Part of a small language model's weights: vocabulary 48952.
MLP neurons of a small language model. Each row is named by its layer, matrix (down: output weights) and neuron, and shows model dimensions 426-521. Each number is 200 + 30 x the weight over its row's rms, rounded and kept within 0 to 999. A neuron's up and down rows have the sign that makes its largest values positive.
A block is one neuron, or neurons of one layer that tend to fire together. After each block is what it responds to, as a language model described it from the Wikipedia text at the highest values.

L4.down360,181,164,220,186,209,175,182,194,233,288,199,206,142,211,208,208,223,208,268,193,174,234,196,253,164,226,279,207,212,200,208,189,174,203,231,227,234,169,211,212,237,193,198,198,206,148,173,193,205,223,188,186,148,264,233,191,218,213,192,243,215,222,249,147,162,154,226,247,186,223,231,222,204,230,173,184,235,121,219,192,211,205,172,228,179,170,202,153,183,206,199,169,215,203,255,194
L4.down785,198,227,195,167,206,191,223,204,216,165,173,149,209,250,145,218,186,227,144,204,191,271,185,208,184,175,210,198,234,171,199,212,211,217,221,250,216,185,205,194,200,165,210,195,223,168,206,197,206,144,253,171,207,187,205,234,209,223,187,252,206,158,233,191,202,213,241,154,213,223,184,227,232,173,250,185,167,197,205,169,218,168,246,181,208,192,175,201,173,184,197,205,259,231,187,189
L4.down998,161,232,240,173,194,148,216,211,194,150,236,213,169,198,184,173,154,205,178,243,155,136,196,203,166,216,240,275,176,215,151,228,181,175,220,224,214,238,182,191,201,173,211,184,236,233,193,201,199,222,196,211,213,222,193,200,179,191,205,208,240,197,210,168,183,174,214,212,182,235,185,191,250,204,261,191,210,166,187,209,246,247,187,180,181,217,191,153,214,197,188,244,186,186,238,144
L4.down1192,216,153,180,193,191,214,209,203,153,184,244,183,155,213,203,208,200,145,183,152,226,259,193,185,217,239,229,191,195,185,179,177,147,200,203,189,115,193,216,207,185,242,198,206,228,186,179,283,248,204,185,185,229,231,165,173,214,236,206,215,217,173,172,192,213,178,219,255,195,199,186,214,184,203,250,177,186,149,151,201,223,220,229,197,165,176,203,223,153,212,197,170,168,181,245,223
Description: Clause-boundary tokens. The last word of a time or circumstance phrase before the main clause resumes (broke out, later that year, age of 12), plus clause-joining and/but.

L4.down4,211,200,168,198,184,204,155,237,201,189,232,228,190,216,169,230,221,237,218,198,213,205,204,192,236,202,202,176,244,177,183,223,235,198,243,252,204,202,152,228,221,189,227,229,225,205,271,183,238,191,225,191,220,213,206,172,222,213,204,148,192,212,245,185,158,202,229,202,183,196,204,110,184,212,151,224,219,191,215,109,196,228,170,180,213,164,197,184,189,214,215,156,207,198,226,211
L4.down1128,211,196,194,184,220,219,167,227,194,189,226,211,231,240,184,216,227,248,203,168,262,427,252,203,174,197,244,221,205,221,202,207,207,176,204,205,215,194,210,231,198,148,236,227,177,204,205,194,209,189,192,221,248,165,177,215,203,216,236,182,213,167,213,190,181,209,232,217,209,215,204,196,241,173,170,164,183,226,237,205,234,203,230,204,200,231,184,179,238,248,167,181,192,230,230,189
L4.down1136,213,210,211,146,140,207,211,188,197,183,217,265,194,254,243,204,181,158,202,249,238,323,266,169,151,161,185,216,224,183,236,183,232,249,241,169,163,260,235,238,183,183,286,213,178,215,198,264,148,185,167,211,221,161,183,262,203,219,184,239,138,208,121,169,213,243,157,210,269,206,183,207,240,176,195,201,198,253,209,211,139,239,181,195,219,202,206,190,214,205,204,165,164,198,196,186
L4.down1168,216,165,192,145,173,175,167,198,153,235,226,201,172,220,197,195,197,161,140,214,218,448,182,197,119,216,218,214,257,168,208,186,204,257,203,204,217,230,234,209,179,217,203,196,208,187,278,220,220,193,196,223,203,195,216,200,157,172,169,170,160,236,149,202,223,212,253,265,216,239,217,222,210,156,221,201,232,203,169,219,224,172,177,170,165,152,209,212,196,200,194,214,166,144,167,170
Description: Paragraph-ending line breaks. Line-break tokens right after a sentence or paragraph ends (after a period, quote or table row), usually before a blank line, section heading, or list item.

L3.down1055,197,218,136,201,227,217,221,176,152,175,165,194,209,157,203,203,228,208,213,177,162,305,217,155,214,148,198,169,246,201,193,219,194,191,199,163,225,175,202,189,223,181,226,139,229,187,183,242,256,251,203,197,209,205,201,166,210,190,229,196,218,211,204,182,246,254,182,192,175,204,208,252,250,197,221,256,172,206,258,192,144,206,203,227,194,215,184,263,168,179,265,175,171,148,242,169
L3.down1103,182,175,213,208,280,205,220,192,225,224,194,242,226,208,191,200,182,163,265,236,148,241,242,202,180,240,182,223,239,180,200,177,168,219,181,208,214,183,138,164,225,212,214,210,214,248,182,211,173,146,197,198,255,213,209,210,252,178,224,256,188,232,260,204,178,202,190,179,179,253,204,197,281,178,257,221,158,223,167,187,171,212,197,211,222,205,213,200,236,255,201,194,226,242,190,193
Description: List-final connectors, Latin epithets. Mainly "and", "&" or "or" before the last item of a list of names, places or materials, plus "at" in locations ("at the roof ridge"), and endings of Latin species epithets (rufescens, arctica, holttumii).

L2.down387,229,174,250,257,202,220,220,233,191,184,201,175,179,204,229,162,171,182,178,115,196,371,188,227,250,232,199,247,232,176,226,187,189,177,195,239,187,185,243,216,207,187,197,226,203,202,226,214,205,177,152,179,214,231,193,186,243,254,236,190,235,200,266,178,198,256,224,206,211,187,194,233,182,246,194,119,163,207,218,174,195,159,245,172,217,232,216,189,207,221,230,175,226,185,192,206
L2.down610,179,180,146,224,203,291,179,209,204,207,173,174,213,210,208,225,178,221,224,216,148,450,196,196,179,222,190,218,180,176,207,186,236,217,213,236,176,199,181,174,191,183,243,277,156,164,163,236,226,197,256,219,198,173,228,217,175,229,194,188,206,165,174,180,189,247,142,207,204,219,169,240,214,221,180,193,222,183,207,200,165,257,221,218,223,185,172,170,219,229,202,214,163,207,211,180
L2.down735,218,220,218,248,204,210,198,250,236,212,166,250,221,183,181,226,221,194,193,220,250,364,192,197,190,217,232,195,212,257,184,207,222,186,184,159,219,220,200,217,238,187,209,179,211,217,238,179,234,172,156,189,211,195,221,177,195,230,239,170,139,213,233,225,195,180,158,302,179,194,137,165,214,195,164,215,192,196,193,153,232,208,209,171,222,195,246,225,138,141,212,190,194,205,229,190
L2.down752,216,245,210,141,225,186,202,215,165,210,174,220,219,207,193,222,218,192,160,197,188,245,181,143,165,246,196,150,194,211,176,226,161,171,239,209,217,185,222,211,193,221,149,138,198,251,216,171,179,258,221,210,190,188,209,200,175,157,177,185,210,202,197,225,192,189,237,216,169,214,224,179,244,155,232,187,202,199,173,205,203,215,231,185,165,229,177,213,222,155,251,205,234,159,167,257
L2.down952,219,199,197,211,204,157,159,201,180,181,209,214,202,156,215,171,191,201,169,228,186,277,258,196,125,166,201,207,230,214,196,221,172,194,218,182,131,218,154,175,159,261,252,144,212,194,190,249,169,200,158,215,162,210,156,214,202,180,230,237,200,193,187,202,143,246,216,163,237,196,197,204,215,212,201,202,177,217,179,166,223,172,182,180,206,240,155,176,192,183,198,192,267,232,181,151
L2.down1080,172,214,284,156,155,214,173,185,174,246,246,183,206,192,200,220,210,190,208,199,224,286,146,222,170,170,196,219,194,179,233,177,208,269,165,231,213,221,225,238,196,169,226,195,134,190,175,211,188,153,208,183,211,221,219,241,151,205,192,182,196,213,235,209,265,179,203,194,194,168,190,215,257,167,216,211,248,214,163,189,209,197,200,201,198,177,235,201,223,221,189,173,203,182,173,229
L2.down1144,182,244,194,189,189,262,180,185,189,192,204,184,217,207,192,257,204,241,257,166,257,508,263,240,136,197,234,209,205,208,182,167,182,183,225,205,182,191,226,227,230,134,202,179,249,252,210,186,185,206,214,187,212,199,158,247,183,178,202,196,226,185,247,185,198,182,211,200,209,168,222,175,242,172,178,188,211,215,196,207,249,189,163,214,188,218,190,176,242,267,172,219,191,185,191,212
L2.down1213,223,221,200,140,210,175,226,207,244,229,203,186,220,198,168,189,245,202,268,165,230,84,244,165,206,184,215,150,241,249,194,239,137,141,169,173,164,198,213,236,203,191,231,201,204,214,189,208,215,169,165,195,208,222,213,174,185,202,219,151,246,199,186,214,143,193,174,161,173,260,209,213,250,173,242,195,209,210,228,235,156,172,197,200,173,213,147,151,132,238,211,184,190,230,216,183
Description: Line break ending blocks. Newline tokens that end a paragraph, heading, list item or table row in Wikipedia articles, usually right after a sentence-final period.

L2.down100,226,206,203,179,201,173,227,198,173,188,202,223,209,223,162,169,249,176,206,256,194,292,205,186,198,234,145,220,198,192,173,223,162,231,178,147,172,218,191,151,204,178,203,247,163,200,196,227,185,186,206,228,196,206,202,174,166,184,178,207,169,225,232,147,175,250,217,253,166,194,281,187,180,151,208,197,199,186,190,183,225,204,180,211,130,199,161,153,228,201,176,173,186,246,172,218
L2.down120,189,148,226,227,205,170,215,188,180,165,213,242,187,207,250,262,222,200,184,141,187,309,164,193,261,149,149,205,234,211,200,212,155,226,161,195,195,141,182,242,231,163,235,220,209,198,207,190,171,167,230,201,185,151,186,213,206,202,220,182,206,194,228,206,131,203,236,227,209,225,227,174,221,216,195,182,131,159,203,201,147,193,171,175,194,186,189,188,232,219,164,191,168,188,199,192
L2.down420,207,209,160,217,185,172,251,175,169,210,183,217,214,191,229,185,152,169,223,190,176,180,175,251,232,176,198,192,229,210,188,208,154,202,165,203,157,147,238,162,212,239,159,251,220,185,195,219,194,188,188,177,216,163,205,220,208,223,222,263,176,207,149,181,193,169,204,259,172,204,218,225,206,189,191,204,165,225,115,204,205,150,182,194,172,206,259,215,218,197,226,184,209,187,236,179
L2.down659,230,213,212,172,203,230,216,205,191,193,177,136,222,203,178,219,230,234,208,194,193,196,253,230,182,205,201,194,220,186,209,167,142,203,202,232,236,207,191,208,213,245,220,239,169,229,165,209,158,155,250,203,143,203,229,199,212,215,172,208,217,228,227,193,193,165,220,177,240,221,206,255,212,232,197,144,213,177,208,262,164,194,232,200,237,177,242,224,215,175,184,173,220,229,190,134
L2.down699,187,182,181,258,179,240,210,219,242,199,175,187,199,151,182,210,225,215,168,199,145,280,151,193,211,227,138,178,201,157,226,169,248,191,186,253,180,174,155,185,210,242,168,187,200,200,223,236,197,202,254,175,199,198,259,213,243,199,202,228,232,235,173,202,229,149,192,170,183,182,230,159,246,208,180,218,237,212,200,216,215,261,177,183,255,184,176,196,210,216,206,221,202,194,186,157
L2.down914,237,230,171,183,210,126,225,181,191,208,196,167,207,230,210,213,207,215,171,226,215,292,229,173,165,190,155,186,193,197,229,228,144,219,194,203,155,203,220,214,259,261,166,215,198,120,227,165,216,138,150,204,200,210,245,185,205,260,165,202,258,189,249,199,213,179,221,210,192,216,206,218,187,237,185,201,200,227,210,193,220,240,190,187,152,233,277,200,209,231,158,152,235,168,213,201
L2.down1135,191,231,185,205,166,197,205,232,172,179,223,164,152,197,161,160,212,188,227,200,211,311,208,186,211,208,179,204,173,185,179,181,175,251,223,118,207,209,183,197,193,241,192,240,200,237,167,219,165,219,265,207,199,200,209,206,236,243,206,204,155,240,171,215,219,199,218,215,185,210,222,226,152,177,196,156,155,121,219,186,192,226,176,197,223,158,267,231,198,175,243,214,224,227,223,167
L2.down1226,186,204,209,176,221,191,196,234,161,196,198,164,275,273,185,202,170,226,202,213,197,328,197,201,207,160,172,209,241,217,158,149,183,189,159,161,221,188,227,221,232,252,203,228,201,208,154,192,166,254,166,186,233,186,134,168,183,223,183,227,226,198,214,204,228,174,257,197,225,166,191,221,246,180,227,170,202,222,211,220,213,177,166,134,216,218,214,235,206,165,235,161,198,225,214,212
Description: Adjective -al endings; line breaks. Fires on the -ological/-ical/-al suffix piece of adjectives (archaeological, meteorological, logistical) and on words like political, physical; also on line breaks ending paragraphs or table rows.

L4.down308,203,178,263,230,216,166,248,201,191,175,228,225,208,185,225,185,243,218,250,220,175,201,197,151,185,203,175,166,198,238,200,217,181,164,168,208,154,173,155,145,201,204,272,183,189,180,205,174,240,169,176,159,213,175,258,243,199,135,155,215,202,164,187,154,171,194,201,168,167,172,162,203,254,183,150,224,158,215,178,256,178,188,252,152,249,221,187,202,181,218,216,149,186,203,204,210
L4.down525,206,215,276,178,258,204,230,254,192,220,161,241,197,169,246,217,197,237,201,121,218,161,204,212,197,219,162,240,184,248,220,173,195,161,178,182,260,219,173,269,174,237,240,181,208,167,189,178,178,193,229,202,187,128,155,172,190,214,170,221,187,233,196,214,207,245,197,188,230,228,193,204,172,205,196,200,201,162,218,222,183,203,207,168,217,293,183,200,220,220,174,218,167,229,233,156
L4.down1059,189,204,223,154,191,140,187,219,182,197,207,204,272,205,199,227,217,123,202,213,162,247,226,150,216,200,184,184,193,213,231,127,199,228,228,212,181,219,194,139,191,233,192,215,201,191,217,238,210,168,229,231,167,201,231,205,173,164,202,199,201,195,206,251,234,206,170,165,165,186,188,213,191,199,158,157,195,225,196,173,250,213,197,193,163,206,177,185,223,224,187,179,147,196,211,195
L4.down1112,194,194,202,213,202,166,205,189,198,209,149,222,211,160,162,225,226,179,191,141,164,206,241,173,184,240,185,230,204,186,215,216,201,166,274,200,152,178,166,159,195,207,164,237,175,213,167,192,161,228,268,221,277,208,204,181,199,181,228,259,210,157,191,194,186,230,251,239,194,217,170,178,209,206,119,154,257,191,211,228,185,181,167,194,178,172,203,169,256,199,227,257,176,217,246,191
Description: Species epithet endings. Mostly the Latin species-name suffix after a genus in biology text (rufescens, arctica, laotica); weaker hits on prepositions and table pipes.

L4.down247,217,192,188,204,201,233,261,162,208,194,124,234,163,180,198,235,199,200,182,237,218,153,179,206,180,142,234,140,195,244,155,222,180,193,180,232,218,215,232,197,205,189,182,197,188,221,201,159,204,228,171,203,216,222,201,208,213,199,200,169,191,201,234,197,212,166,266,209,214,228,193,241,231,209,208,157,225,168,180,212,249,198,177,148,236,215,249,234,203,235,211,230,206,199,198,221
L4.down572,189,292,226,183,216,223,210,188,228,167,206,162,218,154,139,153,251,218,163,180,212,309,224,214,209,226,228,157,182,187,221,153,177,183,203,215,207,230,180,196,194,254,218,169,272,138,204,213,173,277,204,175,201,222,184,226,143,232,225,251,257,188,224,209,187,240,175,289,196,193,210,219,196,200,197,202,250,201,258,225,143,163,223,189,233,233,196,157,223,212,188,225,143,226,250,222
L4.down843,216,186,203,219,204,183,184,118,179,228,237,212,202,177,194,234,187,241,246,197,200,240,165,210,254,248,243,237,211,236,173,214,265,208,207,192,153,143,230,152,176,223,261,201,215,199,239,212,193,184,173,244,171,216,212,140,175,231,237,213,229,221,204,177,171,162,159,210,181,232,266,196,220,209,153,152,208,203,179,195,200,196,147,208,229,261,199,178,193,227,212,177,200,171,189,191
L4.down942,150,150,255,215,206,241,145,228,230,196,190,198,179,183,222,216,213,220,153,212,185,232,218,213,222,219,266,235,196,215,162,194,195,212,180,210,201,227,212,178,274,194,207,183,219,215,215,211,217,202,233,187,184,201,192,227,233,223,217,213,177,186,287,155,242,182,199,200,112,161,181,153,198,151,186,160,170,187,169,200,200,215,202,219,231,201,212,155,231,193,196,250,175,167,202,178
Description: Line break after paragraph end. Newline tokens ending a paragraph or table row, usually after a final period or closing pipe, often followed by another newline.

L2.down179,188,204,189,210,185,213,146,194,214,169,224,231,187,171,230,263,221,181,211,218,216,179,222,197,182,183,195,150,202,239,179,177,183,208,204,175,174,201,234,251,217,157,193,150,187,206,157,183,207,217,243,219,221,158,181,185,177,188,187,181,182,254,127,202,183,158,203,216,205,244,193,213,215,171,136,207,205,186,181,192,199,215,170,174,205,185,218,251,178,158,195,145,182,224,190,174
L2.down195,180,218,193,248,176,194,199,227,165,224,212,217,195,187,175,198,195,248,226,162,212,168,195,204,147,191,272,188,205,211,262,236,198,213,160,183,226,221,211,192,191,168,211,168,184,157,160,232,203,230,158,201,161,191,162,164,242,202,179,235,211,184,171,193,190,169,189,217,250,238,203,161,194,221,161,196,239,202,129,230,224,259,216,224,213,212,204,152,196,219,178,241,132,212,215,183
L2.down258,155,247,242,164,239,224,167,162,246,199,274,203,153,188,180,182,215,206,229,141,211,227,243,200,207,264,242,195,227,262,140,236,191,189,150,171,260,165,134,181,147,206,204,207,176,146,225,217,194,220,221,165,192,216,229,239,209,211,174,159,203,188,181,219,195,200,166,192,201,224,228,251,188,169,185,246,218,223,166,185,227,179,181,222,175,232,176,214,196,194,190,219,194,204,185,239
L2.down358,200,231,155,160,171,224,271,214,227,231,205,174,194,195,195,192,213,187,239,186,224,293,206,202,205,198,151,275,192,202,170,222,204,217,147,215,183,198,169,130,218,171,172,236,152,205,208,239,221,183,215,230,229,223,197,181,178,210,167,232,226,186,268,186,239,187,208,198,162,241,219,183,218,188,178,171,254,195,201,258,216,186,139,211,172,208,214,202,185,225,198,176,157,159,172,200
L2.down1021,213,206,197,190,155,212,235,175,163,187,209,227,198,172,161,190,202,214,249,255,160,236,184,182,178,212,155,177,201,195,184,232,170,128,223,181,232,195,191,207,179,219,130,180,204,237,143,227,218,224,221,190,183,198,227,199,181,244,226,195,195,205,235,244,256,263,206,151,202,218,193,206,238,193,202,204,170,184,194,140,210,190,192,264,249,173,187,213,134,190,179,194,220,205,200,233
L2.down1095,225,271,204,229,233,188,210,233,221,210,267,194,204,221,194,212,120,165,199,190,196,174,158,190,174,238,248,245,179,188,201,177,137,179,228,223,213,226,149,261,253,214,201,188,224,198,204,175,201,200,207,201,186,210,162,163,259,219,215,208,203,233,177,232,205,180,198,216,188,169,213,168,211,155,173,201,230,234,183,246,194,202,167,186,250,187,164,177,183,201,188,206,192,227,215,170
L2.down1129,193,216,286,184,190,122,207,162,230,207,226,215,203,209,155,200,188,209,267,273,232,153,161,256,157,221,269,283,196,200,216,166,182,163,134,164,219,206,199,209,199,181,181,179,187,227,164,181,182,235,202,207,171,163,169,254,198,191,136,203,169,185,172,192,189,190,255,195,197,164,220,175,184,201,259,192,226,233,239,191,220,211,211,205,193,199,127,166,203,215,186,186,222,216,183,231
L2.down1247,194,205,178,187,185,210,190,166,213,165,171,194,243,263,223,238,210,219,135,156,157,190,208,234,136,199,228,193,198,197,257,207,234,159,204,174,225,235,259,148,204,204,194,192,178,161,173,192,207,251,219,208,171,233,209,225,201,188,158,163,230,223,168,167,197,220,235,189,227,152,231,270,235,157,209,207,180,261,154,207,206,213,259,223,231,223,163,186,137,198,144,183,229,184,223,141
Description: Temporal phrase endings. Last word of an opening time phrase before the main clause, e.g. at that time, in the late 1940s, in 1852, the season.

L3.down513,251,187,221,149,250,260,271,201,244,166,212,218,152,208,188,228,149,180,261,179,224,212,184,190,240,150,174,244,179,208,178,212,198,203,238,179,217,203,220,144,245,185,225,206,150,160,195,213,202,206,226,204,176,190,197,188,152,169,148,173,213,165,199,182,133,196,213,189,151,245,171,190,199,222,218,153,204,157,153,177,225,190,178,237,213,230,220,221,181,196,227,206,213,188,190,243
L3.down1150,207,171,154,264,200,175,165,241,206,169,199,207,202,229,192,198,161,173,184,177,223,300,186,203,248,209,196,257,189,173,191,195,182,200,213,227,208,199,184,127,210,189,197,278,207,181,189,211,200,223,197,217,157,221,230,206,241,204,240,224,251,194,250,218,187,218,188,191,190,258,217,195,206,214,241,210,234,224,147,213,247,213,189,148,219,177,221,146,227,224,222,172,189,178,216,145
Description: End of introductory phrases. Last word of a fronted time, place or purpose phrase right before the main clause, such as "the following year", "in 1917,", "in order".

L2.down226,212,187,197,233,172,174,229,166,184,243,282,248,157,239,194,182,205,168,203,156,193,216,225,180,200,185,184,245,211,186,223,230,241,169,245,202,192,171,195,213,199,191,260,219,186,230,229,187,196,160,185,202,217,195,188,236,242,226,213,249,221,145,228,210,215,193,147,256,210,183,173,186,220,201,189,217,183,196,242,193,211,200,192,197,176,175,231,155,196,262,134,246,210,200,225,195
L2.down373,194,180,183,167,132,179,221,240,220,217,188,180,258,226,181,191,209,198,214,186,251,198,253,166,263,136,210,222,222,209,215,196,203,178,171,225,161,179,252,210,223,257,188,252,185,210,205,140,162,212,248,233,213,189,177,202,226,221,172,239,231,196,227,192,214,274,174,237,179,169,246,155,173,222,235,169,160,213,146,215,197,287,233,181,214,150,153,191,203,180,190,185,166,181,215,177
L2.down566,268,207,258,249,197,209,239,245,199,223,210,223,183,203,127,190,218,167,188,204,291,221,268,206,191,194,187,192,216,219,204,161,194,216,215,223,188,195,205,210,188,179,216,172,206,151,233,191,227,180,185,181,252,157,223,173,230,156,246,171,222,181,212,144,192,227,196,202,222,197,244,190,222,228,205,219,173,239,198,276,166,256,226,160,173,196,228,230,181,228,155,166,166,227,212,188
L2.down724,200,178,170,176,251,192,209,170,216,180,236,139,146,186,223,210,220,149,230,205,219,200,219,191,195,211,153,204,252,166,237,198,199,160,224,185,245,164,205,161,233,179,228,207,164,140,238,159,235,237,234,231,184,238,190,186,218,149,173,203,206,167,182,240,175,231,210,179,213,233,272,231,209,219,210,201,147,194,251,206,209,217,205,241,178,210,153,221,202,237,220,141,182,215,207,227
L2.down987,179,189,175,149,194,205,239,240,213,196,196,216,188,182,227,206,151,218,176,141,190,201,197,205,142,172,226,229,251,167,145,220,201,212,172,214,242,244,203,185,184,179,188,188,231,249,185,221,266,163,198,176,217,145,233,176,205,207,226,184,230,185,192,183,204,177,176,190,151,178,219,234,226,249,160,199,160,120,243,224,200,209,182,148,190,172,197,204,221,173,236,215,192,189,239,180
L2.down1029,160,232,187,241,157,226,252,242,190,221,182,166,181,222,207,187,199,205,205,226,178,217,213,196,199,191,199,199,223,167,229,230,193,251,146,190,187,204,135,166,177,174,210,239,221,150,149,220,209,175,206,247,236,203,246,195,195,186,199,168,241,165,193,178,247,174,235,235,180,202,189,207,222,176,153,164,207,231,190,222,259,228,208,195,198,175,184,135,167,184,194,218,216,238,203,235
L2.down1096,232,216,231,152,188,191,220,229,154,234,215,196,194,145,151,250,232,193,191,215,185,194,219,247,168,222,225,242,176,233,207,211,219,147,174,158,192,221,176,217,193,231,166,129,185,195,208,229,207,194,126,270,151,214,183,178,168,212,206,244,223,180,205,227,180,191,231,166,175,157,193,148,182,235,155,186,221,149,205,192,232,211,231,207,217,172,182,257,187,161,213,258,195,221,204,231
L2.down1111,214,227,189,208,241,186,164,131,224,200,225,217,165,241,227,212,190,232,214,209,175,212,200,222,181,207,206,161,261,234,184,166,212,135,208,218,213,194,179,188,209,204,212,205,236,175,194,167,124,217,180,241,175,180,197,237,195,222,204,217,223,182,196,232,222,195,188,214,144,255,204,191,199,212,165,147,170,192,164,155,222,193,218,140,202,197,217,160,190,168,212,267,185,181,213,228
Description: Word continuations and ranges. Later word pieces inside split words, often Latin species names (epifa-unal, ruf-escens, osteop-or-osis), plus en-dash number ranges or scores like 1959–1960, 3–1.

L3.down271,200,212,203,206,206,258,182,199,215,232,233,194,220,163,196,198,196,224,265,162,234,379,207,199,244,239,230,166,259,221,208,183,179,185,195,216,204,209,229,190,222,171,168,209,168,218,183,230,192,223,194,249,227,210,204,206,163,177,204,226,242,241,185,209,195,240,164,231,212,206,108,157,205,191,166,247,218,223,234,190,209,147,203,193,233,215,157,263,189,218,208,215,233,163,167,212
L3.down1221,121,173,197,207,191,225,180,217,168,193,203,261,251,208,241,186,240,235,211,269,159,230,204,169,214,139,187,171,199,212,170,202,186,231,208,228,196,190,197,156,246,203,168,243,158,187,174,216,184,228,182,179,241,198,239,250,232,241,181,173,175,184,171,156,173,196,143,235,186,207,212,232,233,154,149,197,251,229,192,182,223,199,196,152,208,253,208,205,168,255,155,247,226,190,133,207
Description: Line break after paragraph. Newline tokens ending a paragraph, table row, heading or list item in Wikipedia text, e.g. after a sentence's period, a table's |, or ==Insignia==.